Part of a small language model's weights.
Size: 8 layers, width 192, 6 heads of 64, MLP 768 GELU, vocabulary 1006, 4.94M parameters.
Architecture: LayerNorm before each block, biases, normalized queries and keys, ALiBi, capped logits.
MLP neurons of a small language model. Each row is named by its layer, matrix (up: input weights) and neuron, and shows model dimensions 0-191. Each number is 500 + 40 x the weight over its row's rms, rounded and kept within 0 to 999. Numbers have three digits each.
Before each neuron's rows, "fires after" lists the tokens most often just before its 100 highest values on Wikipedia text that the model never trained on.

fires after: "l", "ar", " l", " Count", "on"
L3.up388:539511517490450445520493526487470493563585451522475507476495487560515483429471425416497538527493478394562475523501483447565499496471464512498512415440483470496519419558495512557497569452422539543491504500486517532444544507440521446451480546491560476577549485548566512450521501455485519489469500452498569503420556541464515485545523467480490472464472507545486509473502456526535543509573427499518515585503523492467522488521480461583566503459482486506484391505581418575501530536567496467509552504489527504513475526523543534482583504480554493515535480483549479496432464503513538515

fires after: " T", " L", " P", " K", "P", " to"
L3.up554:520560495524537542491501482470457473495430424514485451501471439426556452494448484534495512489497477491479517519463494494554441417517505479523486511467461516463499519541447570522431477484561556505483432543615484487528534469513496454448466423473484455562481578540522506518469493470519446556475562505457501420499507480518514437469423509516547502541571495455462573513503520559509471521550482526540505441530532546523560488530499544479541484506510525543464536494579553469455475444446433466544443462489506481513552489528448518574462544538540492444474503528541496585447577544445528561

fires after: " ", " a", " ar", " m"
L3.up258:449467462494463521543524475530406467505475467487529481442530447512464458495490507469451448486458524542532476486489518516532444531447475498515481480456455464525442558451478470506494484497531509515509521548504434432502485449444485576447513515610485575536466594435509490512538506477609525579558422458501542496434477501534480501519472544497507479511491534552538552529507496482483555542498454430512443441429459543530541408476513586529482501484554497538510463439551514484474511536500544498433500541526482520535529542482575547560465505552476496474457516498564590464550512508574463506

fires after: " U", " P", "U", " T", "A", "C"
L3.up131:469458486538488474495569484477506543482570503505534474478487469429525475451426489475517444644475562543497546482566487533497476503449480485520476524591467553506579500527402451506503510473512556480437543501502505542516491467494472488449502499512607586554456448502540532538525546523522549514499564467572500461544513431515494432501393477448500555484476485440447498524504545536537508496481499566514514443498500535489478534511494439405495481511495448536473575540549457522582533459465434462482477473491522518536487484492422483487453437468530486462513472544504543474470533483508516460

fires after: " c", " comp", " f", " p", " F"
L3.up328:548525487502449502495554578549472500532544555482498437485531419543565481462452457501454530492478487514516514468405549503494493503474461607487477460446460545532499503448486548477413451476397512574423468533550508591531505515510498498531521550520491457409520450485504445544436502420565500468502450540497568584508555563418464529488536550479498560538494506460530522460528472548502508490468543499499492495530544535533493467556526534479506514505475477512464513550508529560532559413531515539445445491490465460472436433575456508487487522457524530475542493527469511555527502495497498484

fires after: " M", " m", "M"
L3.up112:484532473518484578569466472533505481447489443508547527606446498481509447555461470447549418484495499496518522483452539438508555586523483499503559642544512428468536517496466454478524528486464453518503502568454495461472483454508457551462467512577541484481531507491458476511455498473539451512519572468533580508521578496421524420480488543467474478525443476506419468497533538462536501566465480477473498500504450529562520596409496556417484520545525476457517540541499490483509508509485515497545481520501544488460482459523466543471551446477475505493467543486434459510550480430470489509

fires after: " N", " n", " M", " un", "om"
L3.up482:547517525460488518517477426484470442529482482422500551401525518482550516477454420408493436483489486525425526497470456520484494481428518523490473549499510520438489445499461526515529493545453536603501549524553489533496457517477510503490446478616477507529486494454534496434474550481621472502533452502504518437419542507530483473506468532505511482469489500583509488436499478571538566562397460537555524513506567564484493483423487553446532502471520512491434493522482482534543518559561500549564498551507549568481527509482481524544554464477478531503525511522486479491493510543445484440

fires after: "m", "ver", " m", " n", " f", " "
L3.up114:415494481578533461472462437529491493454495492471513466438460598512543503542489499508563516547492443530496520484440475534443519529485501526437536506526540486501455488487439542459588493481523520523483477491521496520587429530486438555464460524508465535522552510515511465525522518505489535470501579489581441593514398475527567575512550498450461465481489516440436475503459520514464494562500454535462497553510485512521520478486508464495563551466520511534478462462517486556466582393498505519435483465504506488540488507474443526555509434565533501477530457450462548409552477545501468581

fires after: "v", "t", "in", "iv", "1"
L3.up487:520526431530576508462504481499479466510544515511463493466525531515515516453495482459529508495537516487470513515408546477546541385503473492536421521559527502480576438453495420493451432509537499537473581548493515508575493502491432515507487495533505398443496484550546542486496515520460573513514536482560492533464478489477473511574475393487439490520466387490509547461493566521568439587509566475477528474489490534550541473493540505522535518486469492500481475491449535531477487481457537510480533542613473516535490529548446474456527503547542452507476496498497530470542565602493439476

fires after: " ra", " re", " p", " f", " a", " P"
L3.up383:501470501457503469456515496538457476463477444523474530557530516556475513451532529501555495502537537516457517435498489526540488560487516514484483536466423466524561490600470450483525545470511460547437476484447495410515490485413567474550485482488476490436433491435540480504519504574578532404426521495511549482505457475468491552470430573480507433521587508458484586542523488515487523498535449511554501490539467500562617406506541471521546517517424464489506494495549514520510544528466537566494460591493514477445541484482531447504465507502499443533523554503484474475507443462561497504

fires after: "t", "th", "c", " in", "g", "st"
L3.up761:530403365477474443501522521545455478505503555431479582519478516517517580535450478482498543439472478490487536462438506571521498506537505556498603447556493474545486443494516480550517480474531494493545552560501471522525475482474440450532531467510521534504510487525467521518435454537547512475573504459563461511460544515485534544541546504540438563487490479441478545475451502434444524484533439506505514499529462472525467477509514502461474511441442461497402534440522460543468539475476562536531517433491549518534507448473533513539530497552465579553513491522439525525482418473572548551

fires after: " F", " f", "f", " U", "F", "ur"
L3.up414:518414445473508476589439432521550527505432413521440525550496487481466579477468554502522549432484543541506475540524560584455547497387453468579541481498443538456524462500457472497497554512566510456409562531545504558581452506553479460538528496506543513497471503482557469523526482522454483536508564476486467504519499493520567555476497511527477474480500522480508530473553495552511526544573526516434478434458495513472535506497488480495444514435476520530450444501492463581485559561490437526502566517538536469496514538488484498500511560427434498435453505453531499473489531478526484456

fires after: "i", "g", "t", "y", "ent"
L3.up740:523490439535525442571518543539512473481464548548529454502509491510467516533446490487451489500479480550469488410469551550489502594489581486536535525453527430543478496525477523555532473552500466497443466542499459501534471488450490551506445533509480589464473504526458519478482481483437570451466512500490505522521486503481487495510464517449531557522508509532470474432528537538489493505503489435432540503473497528522486558556600528437454505404528476487497478478518483474509478440492572503505514388605422551401485419468574506553551508485576511529482547510520488551575442502482514545

fires after: " A", " ra", "A", " a", " new"
L3.up348:452446416450480448494529554540453516573634504483521495533571476489482565467477534506505519509524500537510567510457525452480461496533474534539459451489448489515562486545485524528525604529519467521507526472468490480433469500437502549543532471473510488552507523507585558540438503546488514442517497532486386461527486563515538532444499508454513488482434483441500530503484502551457568509523473454552413482511466433536568571519503534499475497593481471528392474491509447482568502496504488527464519540507488488472509543447472485500509439439470445488521564528500443483451490495552540465

fires after: " w", " for", " at", " to", "w", "t"
L3.up747:481511522507515522518410559538477483495455500496518495561504530443576461552420497411415489462519427504515580545540515490504514568506441467516530530477516479480561457529432443424489499484520532500518561492493446499499493476473510493430473573552453549497542476525526519600529499550481519510497495571507497584534462522514503462506482532541503463478479519470517426408465508472453435489417538490537540534476554509523519465549520528461532461508537567546524469531504471457429444522537456468545480429538452442516583476410532489579515510465509478533513543493494488545469464452511446479

fires after: "1", "2", " A", " E", " t"
L3.up638:537496532514478517512439494502430572442554448478516514469507571488474509482538445513471488568525543466517488501467551455522467556506498515438532480494523428453411449466431456499533607475571470508509446550507421489495495497481513490451508549528529394479487584550540546509527487488439543515519559466468471526548476519577578461522486473483490440448508472522469487534523536443516460498548539458524520503527451457508581558441521449457472514503499491527506506480455536540487575548478512510484555524488523538473557485519481546546424500526446448474587505516490527516442552567416507553

fires after: "g", " in", "t", "st", " reg", "n"
L3.up502:524507400493530420540547425528471548450425520468417543486481562496526493443478501433528515423518565497493581519505456560508470510470542508508491493550434537476431516485446567584461446484593471489508570493436469548471511453571465547518509435557486524459477511539538517445495499526448518511535413463465507530500459580505560504499530471517477505488505474511484535493516545477575568532460492481461482433459506474518482537481496474429445491504510467550478546461510532481518483551484518500444484515422539551489522502420473480493520553567506479481519533504550519574472499436479564508

fires after: "1", " v", " V", "2"
L3.up156:437514564502506515424430510484517566422455486466473482519508486459562497451518491458516503473565491449520501531534506527480524527484577489462458504485485536493479523545477429486588462481455448512556508486481551513500492539540500613500480527517482461599530510501563496541535433507471473497579508502495517462520464523540460463480524453467476495512427480561444472543521486481570435461449562501510575415465490501489526470505474568504407496630540515540489522471474537471492548484448485458512565610496530471483570482524487522553452503474510469513492466541530489406494524480492522441

fires after: " the", " S", " The", "h", "em"
L3.up24:466464596505505425491473504488520566534528450534526528492522507532489527491427478495519434504476513572475564466460507423415516556557526463542502486522587550524437483493485538472520473471455416492436568513462564522487516501524509503545472442529507530479474435484487515550474523525480422534542522525439465479407570503538508471469555556477462470439486516481589449465547530543513498561530446470486542509462480488487548544508474551443450516598520436551474560487503537580527501492468482483534510502444479559551519458530446454521460464463527509446474549553468444496443495506490542508

fires after: " A", "m", " a", " M", " an"
L3.up34:483538461502520499526478544543529536486567495443515509548581525453554529474538457510510531520575497534492472532434513535494499517450461526496495477552464507462484437537455427535521380485533462509427485553530549430502526465453469533566486530499525476529518515496506356501564498491497526493530449512528499519463504463540523508461476528544447443554525531393522510445503468525556533612533500488506494469397551448499511499455449494482472560527493530471420530468503575452499500452575496528479553500456484564487498540513489521500501497540520500508433457489448513507537470463463579571

fires after: ".", " cons", "f", " f", " cont", "p"
L3.up431:508547467434471528552503498474439532541487464504507580491524385447473463472490553497465506432462477459486487476493525476529528554545450516517517377507492490457492445482452512536485536487466549544483451515593464537502562499540501475577449454576460503483486451476498482461546449517463493453429535433532478588499479488531499532436551460495518512494517453594478522508528489589545560500558504467500548534429474510496485504515542484441505518494475508522550556575480551527516548556572460478466539487515421441501470516501521479469463571521490485581460478436441480498526536508494560508

fires after: "n", " w", "t", " to", " under", "in"
L3.up682:595513442523498519445525502430518512522459550521464503544548559453533433545446550447578493480531441432515519564477500446475517444445428512451493510517548549529490438515471542474482466471515567520501469518454493490561485537506436520485527464512536444482532464584525471469438482509481540555486522531535501505433487535416534462534529535512477479415437560466507469470583452497482535531502478444567506504465501540552547469534531443553577507427454521530512529494508446438555527507499423480583531509500516482479516485536524502450531508533495432514541478546469470571480473441522463557

fires after: " B", " b", "B", " M", "/", " p"
L3.up184:590555573467513492525451499582607515434541460496474440516510499440526543541464507501522505495452473542522467450516486532456502480458569522528502489483507531489492459522497457496552510537415504574490488495548449476557501451481498514435528495470531494514420525506463437424467527545563512510501481515512498402565460448452548464517534486491589512559535512582525467524524505484484542424501579475511450489476456465478434496472566593555551507499486500491532498465543434551566521419464478507502446474440525510511507517464437487518470468525544514532438542485520509543454418521477520520

fires after: " ", " R", " a", " e"
L3.up95:510522544504483559446472511510490494597505447467427395460505483546544496497491480508539492471437453560519480536555498522449468572496530518473498469505514466506495510513479428497559464497475540550488533494520486478538465469477527506545531510472550479549484455529497524448518497445555474533405473490509506454562512604477525498519435498542496425464618456543576457471509497500441582563461444506433485468469564567510498486538499548566501451540443493542537495467537466527549410509415540477446543483489419493519509529433528522474517538514445493492488527523566451455478537502501532531

fires after: " R", " n", " a", "n", " an", "R"
L3.up283:586533476455509436527468511520509494573540486582484400488549555468440495489475435434475487593536465459562497487495514472504473555546501526448553488448470543483494530556554468496471497494463545505516488550489411468508444475488510502454477447571477527520511494472506449468494452525508456525458528444500498510513432495495504524487476518433523545495472568483547515456534459566487535613502429520441512526517488541488522497516431481515550573543531452506435489510475498494561487583580482478453519460487533487459512507537475502473507464514600496553526427400530494464409488513527502542

fires after: " M", " m", "tern", "op", "ri"
L3.up235:470446516544515574516506403537508511476543581544526558490407518436541489484491464492546455490423505505482494450534551528455535443490438491492409516560470572507540494569403490544530446522505507504473535525482533485516501465490521497452416518461501558462452506462564446486550551480485554579489541444490485542495543456468517513521511557495489435534459499547431504450525477436567507410532520506474510462428471580527523534517533541558469496510581446527506530542514518527505505506420503507549428517530515500506474475486500480502447472472507446527417499536556529464575489509501482509

fires after: " le", "c", " comp", " c", " Le", " Cl"
L3.up350:477481525505464549506462562480483489484450490423508583548529445536610504544456508494470533500480462530479439505462465564447531454507464598482503525557499527501539506486459426468510544556416443457494491593472492502465520480508481518506532482580487491450496516557480494515511522524455584600548503530476544519460502535486504549535534459549492500551473522457463511525468562502566538487468488506466448511537574526513408514532494470473463551448459483487466526491468505512530491512503525479506505390539466409557530459516526518527459427457554521553468429486455475570490523474543476422

fires after: " a", "ang", " n", " s", " the", " The"
L3.up629:490536528504494400477513526506546553474520482485391538490504448570501511536439434497490532574483533447488457445490523437500578514480506520458588428543573482459520524499535540427457523501513474551550463458544481514531483530521520546517496453578523502494480501476536472459460546513429448523479515574495521485528503484533483524506551515437514543475558494469535513539413482438484513576486499518461525531495472517427557446437420410485502479482536533528428520535519510513532512436476477566579498543440562521551595493520505507429490490537496472514474463487512509543456431481477525532

fires after: " L", " l", " O", " c", " R"
L3.up746:444558584421598561540451518538498443545501482463497453490528518467523510506458501480582463543534449507555487492505514494420445493534477571470492540530462441444606532484536521516533553523507446439474512498471466512585465459522504553488548567504484468485506432495466488466518471404573448538482542475494495510467490553511526454525428510517490501536498494507479478503532552507515512528474476471481521482502523582507465461442522513577452491449487422486401464513526539495545476449469569525441479586539535535482583496529452483470516484561521484519508512468499573437487488487515528564

fires after: " per", "l", "nt", "t", "ar", "pen"
L3.up596:540486423573526431515473480451532589528548441570482428517559506497411530494460522476515518529520517493498493530597545483558485530449521526508494464564526494589507550523493497526460529469409520536451523549508523468424504488473501434547499551502469490554415470487526520449524464561476568527586504465524540532429504519497461407505481447497510436423499566469471545479574483471456487520476463480488479536488496483524520435516538552470481496501418427498483518521582420552512531519485502512456562556565489512506453510482549533495485422529513478536508500498519520444480485504481531516

fires after: " |"
L3.up648:451537463549504482446531426507483465515466497545442531454440500475505458483499474503600487503485508487496488465465456523494502477552479512469472517561467503581524499476465479449571492519503560512532510480426553499483538547472506507549558502538491427511475509417511443468524491528527552496437529443428493580474513525484468540513559518463481516432595532482540511525579412452513554507494512473468513504541434509479523522525520511508538438468447411589504538522504491510539493547528499488475502471479483524502471531470486556442578517489534534562555445469410503455462493499571646513

fires after: " the", " a", " A", " im", " c", " C"
L3.up454:529525486407424527567419467530520472488532451527517527518511478538537466492531547462475446472515477527534500518442541517513495500485494430513469480466579523454423516492473469468497537539572495512499461485483490458496511479491521461495515428539457499563450518500482465534545527546465497471492437501546542459502414531576491500549499460508508590496505609546503570382508484469511490566504512484521451481467505504521476589477478551479548538521475510482492487537504480511473519564485544459513542568437486481462515538493526545577440425507464433449508387585488529471533430434513523523

fires after: " ", " |", "it", ",", "."
L3.up713:423458432502520466463485565592540452491478435418452502515441521488494517469504486448557532435551484527545500506477540483504557464524517490486529449502526513486503521484477464554453548518453525523514434537546471480495524478500469525550541461514538479488502409499474531564502486608532473468488456483508466461451563553477505534591488446488537535455530449500507531523555508513540514543501489521406514551528455453497558506537574532483515457502498465556552489469515526484461499409527516437542532505463490528513378474422458600568537492515544430543534532506480451462468497526533533532

fires after: " b", "1", "3", " sh", " s"
L3.up708:539492500550493512557511533599482512508556471502520497479543454478583468500491484508509572462488532461521461464573520466451558468493492402466466445489569516508506506443472445446514489495471465487483581550492437498580536526515416524449530510423522552548532544559427526468463486496528464467469472451465480528544510492489504512451511480508522559506534505512512525502497478561528568491482463535515511445473531479481476472540499559529537496510446493504527535486507497522445499443437517506535364513579517552493503467572496479438541589481434529564443489393463517580522500555464520505

fires after: " s", " A", " an", " S", " n", " Is"
L3.up10:574573458475504486583535452488531508518495468503445525517531508549528430486518498521611504504510523463496442545456574520559439572446518560505492475567467490533457450438461501521574522480498504396513555560450502426520459432508457533516495491545496539515468503560452561560471537495512490454597494483521502469524538533544517414460512522438500457519486445438503449517487452538473492545498480469496471485551511519505469485490438492526490472515470539503385553554451534491474483480521559542463530549543577444545536483534463473521497506574430480468485455492500480551465500494513550481

fires after: " The", " the", " G", " A", " a", " S"
L3.up624:486519505436440494507584497466514488565440435511533462440484509500457472472509429522555480559510554465525492424432590520526473493469570504580472518530543492528507524548506466486512505538545559468448475496570466458568513499506561550580530420484455484482477499440516523484531557523490533526457479576535443518506441489519522512520443517506514480518580378492462453525486562477441494477482511448545457539558562496474497431493447442511561507481483390477459498525474487536491507495484531433555509525522473479535551441505472499554540572474462464448494433520499460534523523519516508477

fires after: " the", " in", " of", " The", " Con", " to"
L3.up142:523510564522457497540533538486512498510552458511483499548482474477501519543427525479515440564449444517575475431537508544480529412515417481565436531401465541508455489511515464554450504500464545532480508569528552490523509448496518534438521475516536528588522434503516514485529475518487473562449398465587496450472548523499522498450494477525517604533559394487499478516529516521455564529548493506484510456525492533539565474526563582523511451501559434418438440500504528493525485489501458480547496487536481482469576449464478501516431466474532479496527460473489518489469571526469505497

fires after: "iv", "c", " bu", "ib", "ab"
L3.up216:433460504559516513505552529472475539478499550479458377491521514488540522477559513488493463507468519493556529466470497474581561474520520574537494499492570478536490578464523447514497413450513498509499496459517505488457469516444432565495516516531502582439458491495566534530536476481505482514536563523517536494432473563560457414554489556492484531502452462500552500496446496485429533413520493429511437489430413493562521498525572519475474457536507456532498479411542468501460457489444494554444527525512512501575557491520490530476543489507505504487461504438484594453544502487532572454

fires after: " |", "5", "1", ";"
L3.up243:393514452500576519558525518557577505528487524515382481494542454471557481520499439516505503433518515521431528495492476482504508525569534531482432494591536516568503609482476472481540468486472521603466477512486478523485519509478478473545519520506467514548473421502490472491589453520509489482486535458519532498519492504496474560469488511455492442488456537485486440493503506448499540425493564499552490514494470511594513510564455471542473472492473421560436508481497426512467531481441484539537526476479537454565501481556520534480485507444536576543506486519609515528448457415494518447

fires after: " W", " D", " M", "T", " d"
L3.up695:530579492545445507495511509441463482529441462441499554457478497462530552526455518445522461546517517496514521447447510493518553496546505498473522563496485506515509555507457544477506469493484481513568552545558557470503494490484541519486408482518533491499554526555533516507468529381511471582467588457525525509454471437464457460478530470500535465494492486474499476569468514476488477475505425540563518480478478574473480461488551573404481493563413479558478469471454477515514407523562495446541495497554521461549490469614527498505521494560553474549485430501491520459455509428562551452

fires after: " M", "m", "r", " d", "l", "d"
L3.up340:479502456580490555498443476503472561500446462507474544490500530528551465507542484511513578537407553546477459568467526522523528534487581471466433549498461476486482466475487530557538563514554466525524446602492502424532512458478483540509487507498498568511488532497409542479458534440524474503449539472482509509467461450456478508476497409475513464499410427490479498520539526493479480479518573526510492441525548487500469510457475579501540469489487526531534558524529466585485488435451529471520569520443517502510461544449530571554528419488543508547462444511467515563490569409452520538

fires after: " Y", " n", " R", "y", " s", " N"
L3.up204:494449522470540521554455527500432507526499485473464579511514421557500485509519446500533548518546495528474506542487532575524455557457444492527507555553483443552566515486440502467521469494547530569485405528524531491466489482561444477599560457541441565542427436489536505516573504446470519510496510504485540522422426476476536541523486476401431568504471538514475452574539488571492450494540468510492505482465529530481560523429507470523487443484513537446526492484415460519478521457452468512486476489540543503485529465529462491404520517433533482537575485505497519511453468540456484544

fires after: " J", " A", " S", "et", " M", " P"
L3.up393:494499489528539499442527483514502429527599415523577511486469436469551516448465506428558505557524476478468494529531535493527461458456515511547453425569483555520522533507470489496488451442511469561411463532485438471508446468441556495526485560514497529465465504552478445491527572500456487522474520494469486507504544491507539541504464439460529518477556471531477542488489533527532544517489489537496483432465549504447521591435429491504497541455545494464523498507481546481546509507494489527534542464486472419508490402547455589516444398466457512508528477523591600544454511487513541555

fires after: " the", " or", " his", "The", " The", " its"
L3.up395:506549553487510575489537534537566508546470488476550533514522473518492537467424451471499549501426503463524520492490509505529497517445457508526507452403527520476526474482490546430437448482443488478528464445485573439510488472473460522645522463490522463560500438501435513491530513482498498480494476497513487483464448489482467496548582484496520619512466524480502526478460545538536498554497503549517544453563431454565518443485525471521508553451538445540451444527475491453503471524482490511488473549500561459560535474443378427594557471488547535449467432500502516525506501522531537492

fires after: ".", "ic", " The", " spec", " the", "ec"
L3.up504:528517505510523540495484512438526472453452447482543463395457564544454518458474506523503572479532522477495394490515523401542499494483517541550489428475449502519490460503471495485482498519539490487506427494502483461525431498572476548573494489449510564552531515488430560590388490436527483469529488501523476542500507521475598516497508452457521529519535488548538468573513523584481492538518414506466491496515485573568514452523527434472569483493535503421492546518475509427465473542468448477506470515515521508557562480504534509528453571482524502513493397495515501586509529522491544501

fires after: "A", " A", " m", "ver", " P", " T"
L3.up402:532527489525495506610414519550515499515468503416526530368435496536521475505487477521477571558492489505474493443475541516477400476505474498486509560541506430479462508480530512430547470532526495533455509515497546488540482483437498553512427516459531504501507457541469516604497491494468531433524540487551435476494527510461568516420488473538564541541536463428508525524458486553544549544485440486527496516465529512571530442442550508444560477479500509493510495437500527564458541506433515547481548556488545585454545459534457520541530506506498480428500448512539472486471485456425490530

fires after: "ver", " f", " s", "t", "ist", " n"
L3.up501:512383469526506487478595560545487503509524523481460477483527515501549504535473515509514484623570488502524507479455597481513496558477474484548570481523522530499468542518496500434554495419535506546474446496452588480545504422454452541444552511488455524556494462571577536501440525514505427472519530393390503499420467455485531541518492484507506540494513516503540463511484542444536433517506460514519543500488421516544515450506476465474514436490422489460456468475502487490510491458479562536531490510510470489480529482545560444549536500502516473510513618484491564516517487529500471497

fires after: " St", " ar", " st", "st", "ist"
L3.up721:438447452492472524454541523449573510497488574510513534414479526400549478509496497522522508523529488496477489465518562457547538510493501476527496492504583542507469415454467464559503466510442512534504445511527498555479524457503497524536441497549481524525536582447521517539565515499571582496511473533359430484409487464446473519501496524408511494492495415504531485514565459565521520445542557528425468479555529516543481569534538525489435482462497455531462499516501435518504500548486477462553472495467512524493523484465477547506466474501549498558453469482483565516450537462570561481

fires after: " n", " st", "r", " gr", " Gr", "st"
L3.up575:535510491451474562485476591462546429559561531522499486473491455433525549504486460510476566490448529513563549517490505456595488599455557503560562514452592415520477535499500441489508509467503452454514565488529477581503435504481440459540489503530503478433472481483500517477522452491520475484505524548423473512464439474459467520502493546456443445570503490561558535474492488532441449507525415559513553538554505478508423522450554526441516477480528494487442523499539537427521592545470438506467531506474485492465534518509496482437526446481498475539463526511497539539492524503577533505

fires after: " st", " bu", "st", "u", "iv"
L3.up319:524504495468459526543515431538494484460473536456460499501528468430555534472508559470441504465534527542479504497541596491486478515526549525492531484436441524542539512476565482475496494465506574537521434505570468555563493477455451598428494542485463419489523511470458526455526435497530562509513522516455525503502499441427470485539509510461503454501519504456489531412470545478473480473566511458475526484425488516540558582565508477508421557472559419528512507501465515518424528561460550515550403510487540497562508504461500556526490469558518429545481519453493593477442490470512474536

fires after: "1", "ed", " med", "2"
L3.up759:491516426480550497476488577604505519483451495522539446505505529467568507488478484492446542503482483429535549514479511458474500489459552473509468528462500536453539470598462494542547595467501546505515516477469472513501547584480459515489438572506476486566487547577514489520578467519451554512503569433450501477467485485513494483554507445528539534566472531458469407523455555559531492515484528441460487452440498443482576441522494509436533458574544517478525535528445540528451562493538507494461472524522485516472444448509401458425533559495470499481496446527476539483513521497442522560

fires after: " m", " b", " re", " M", " T"
L3.up640:517495492486538465529515467530530489489540532535489529443549460474482606547490486574548499466531466494539532494409595481391462479518411456556503529471503485416509460528400485514551439529495502544518448493497580502487574520524553473518463461518463567480459480486454429459538500473498464557516481477385445540548477516472535476535500525467479530488525548493478480557514520539484556434515427539514470530471463529541499482463493555520513463506527475545575426525499482492502539442514527494539467534490521445521568478469468469483477448447591535541491526445538544482452535447529499511

fires after: " f", " to", " l", " p", "ra", " ele"
L3.up495:630481534532457473437491519506513540566571473481531503546486480487463393484424490557527470441539521525426563496468501518483494448522471486521430565552590498503531514538481473447449565438461473513442490467528498561450481593538485513438576480520463512482531466495518558527493454481496528428462501527495470554433562524486534497491511478426502519552574458422509494466483459581499474554448510515501505492536509449536531471559485513436485469470500468483491510493498564545525505497560466522469439527578507465497466478477497467467529514594520465535422515521546518477480504490557489484

fires after: " c", " r", " R", " d", " C", " l"
L3.up595:531513507460537411566490466470518431541544440506448503454461561484473458541479496525563484531497515477505535489512464478507381513501490553481431498466553493465535537493519452458388565488528439489512452446498513452581471458502432541481482511524524447519494524560479456479473507568509554532407594543533505514492445532522509443593472482517514467549504557466512502463517514548475535542514493485447534534505521510484418504509562517481563498413497522519508503519512423545523475564476529475494503528554462498562508456470516441487496493456466565502468535446564449501542521457509504603

fires after: "S", " F", " S", "ut", " N", " P"
L3.up512:526540506501463459562495448490537501508518461561535459520494535465528579468497494442481490520526607468445426515489524467531506471468563477406478511510530481484549473447452495532502451526539434573492551480467498459531457500489555537451557430533515503476432452545544463588487511483518552414470487495511490520519439459475515519520423475498524483464544523464481473524469496505528516488484510428515427492561525540542577473525490426523530499535524418533510491511406506487507562591483522447518432475583533492571511501545507455569483520568518475427564480480550518534525443470490512464

fires after: " the", " one", " The", " an", " f", " b"
L3.up158:532512538503524468478496450506517482504517504492511434491502502451522510515487499483598471612493517510504470435476499468564488497410546524510444468509482580490496476472440461487454531509499598516460528471538495414556635487438469541458588479484463499533518503504502483509578473495483457422457458470507466456458528453491567537543563573472462519540557484498478436512539487533486515465414526463479544533505505536449503500483523449497456553529484487453465520487494509619478534552508573481536552586459451512473518499494476504566477492565493499432536497471487558506514462435483508547

fires after: "er", " S", "S", " s", " ar", " ex"
L3.up528:511488434543480548498487516432498452485464498526526514488500443601584504539528481535534511525530597479555547524498483452509562458509464513504482482625518447537577400461461477514593449453474530425518531503544511473508452475497495497529521446455510452499525458486486493556514470464532566538523513522473454486547446418457524434526433461454457493539502438499528468493517477521506542485518555524443468500503526486545518516478516558511536488525564507498531602502473556452505570587574536554500436459469513480500522491466512430519504444500537471473558498464442559505475483471455493527

fires after: " c", " co", " re", " s", " in", "c"
L3.up188:464513500510476503498521469588532466572521439518501544502520512437472524554422483524530543494573506552497493581483506557519445487589545520500500480528503533455522554457425514530525503450489545448482434468441455510412467481523495496423527436481510501493553423511461413469536488554507535496542515478436534508474503495492602451494567541475467508540485560528531511501454510445514559427480460568500539486508574445510517499568466510493516486466495513462485462531498461566550468559434480516385481466532474469440508508544472482495546454470506503523496466494445524625495502522517505536

fires after: "1", "2", "c", "os", " (", " c"
L3.up679:510563528531440505532486477575532492509524493514447515494561449462521462557488469488487544446487470498484591524546571462420497511467516465548480458529549544532521506479427501523499487507474474512514419502512418500467475400461519426526511470496490563505514498503518574468526488506541545548538418554559489465458480494516439421459436515524530490581494517506496533521522590477540546518514490528483538542471503469528556471529511515494450488460437570447500550584536497522507531607456502505484473435460442511480592555508490500485479467457475467452532495472525456523381546494465490549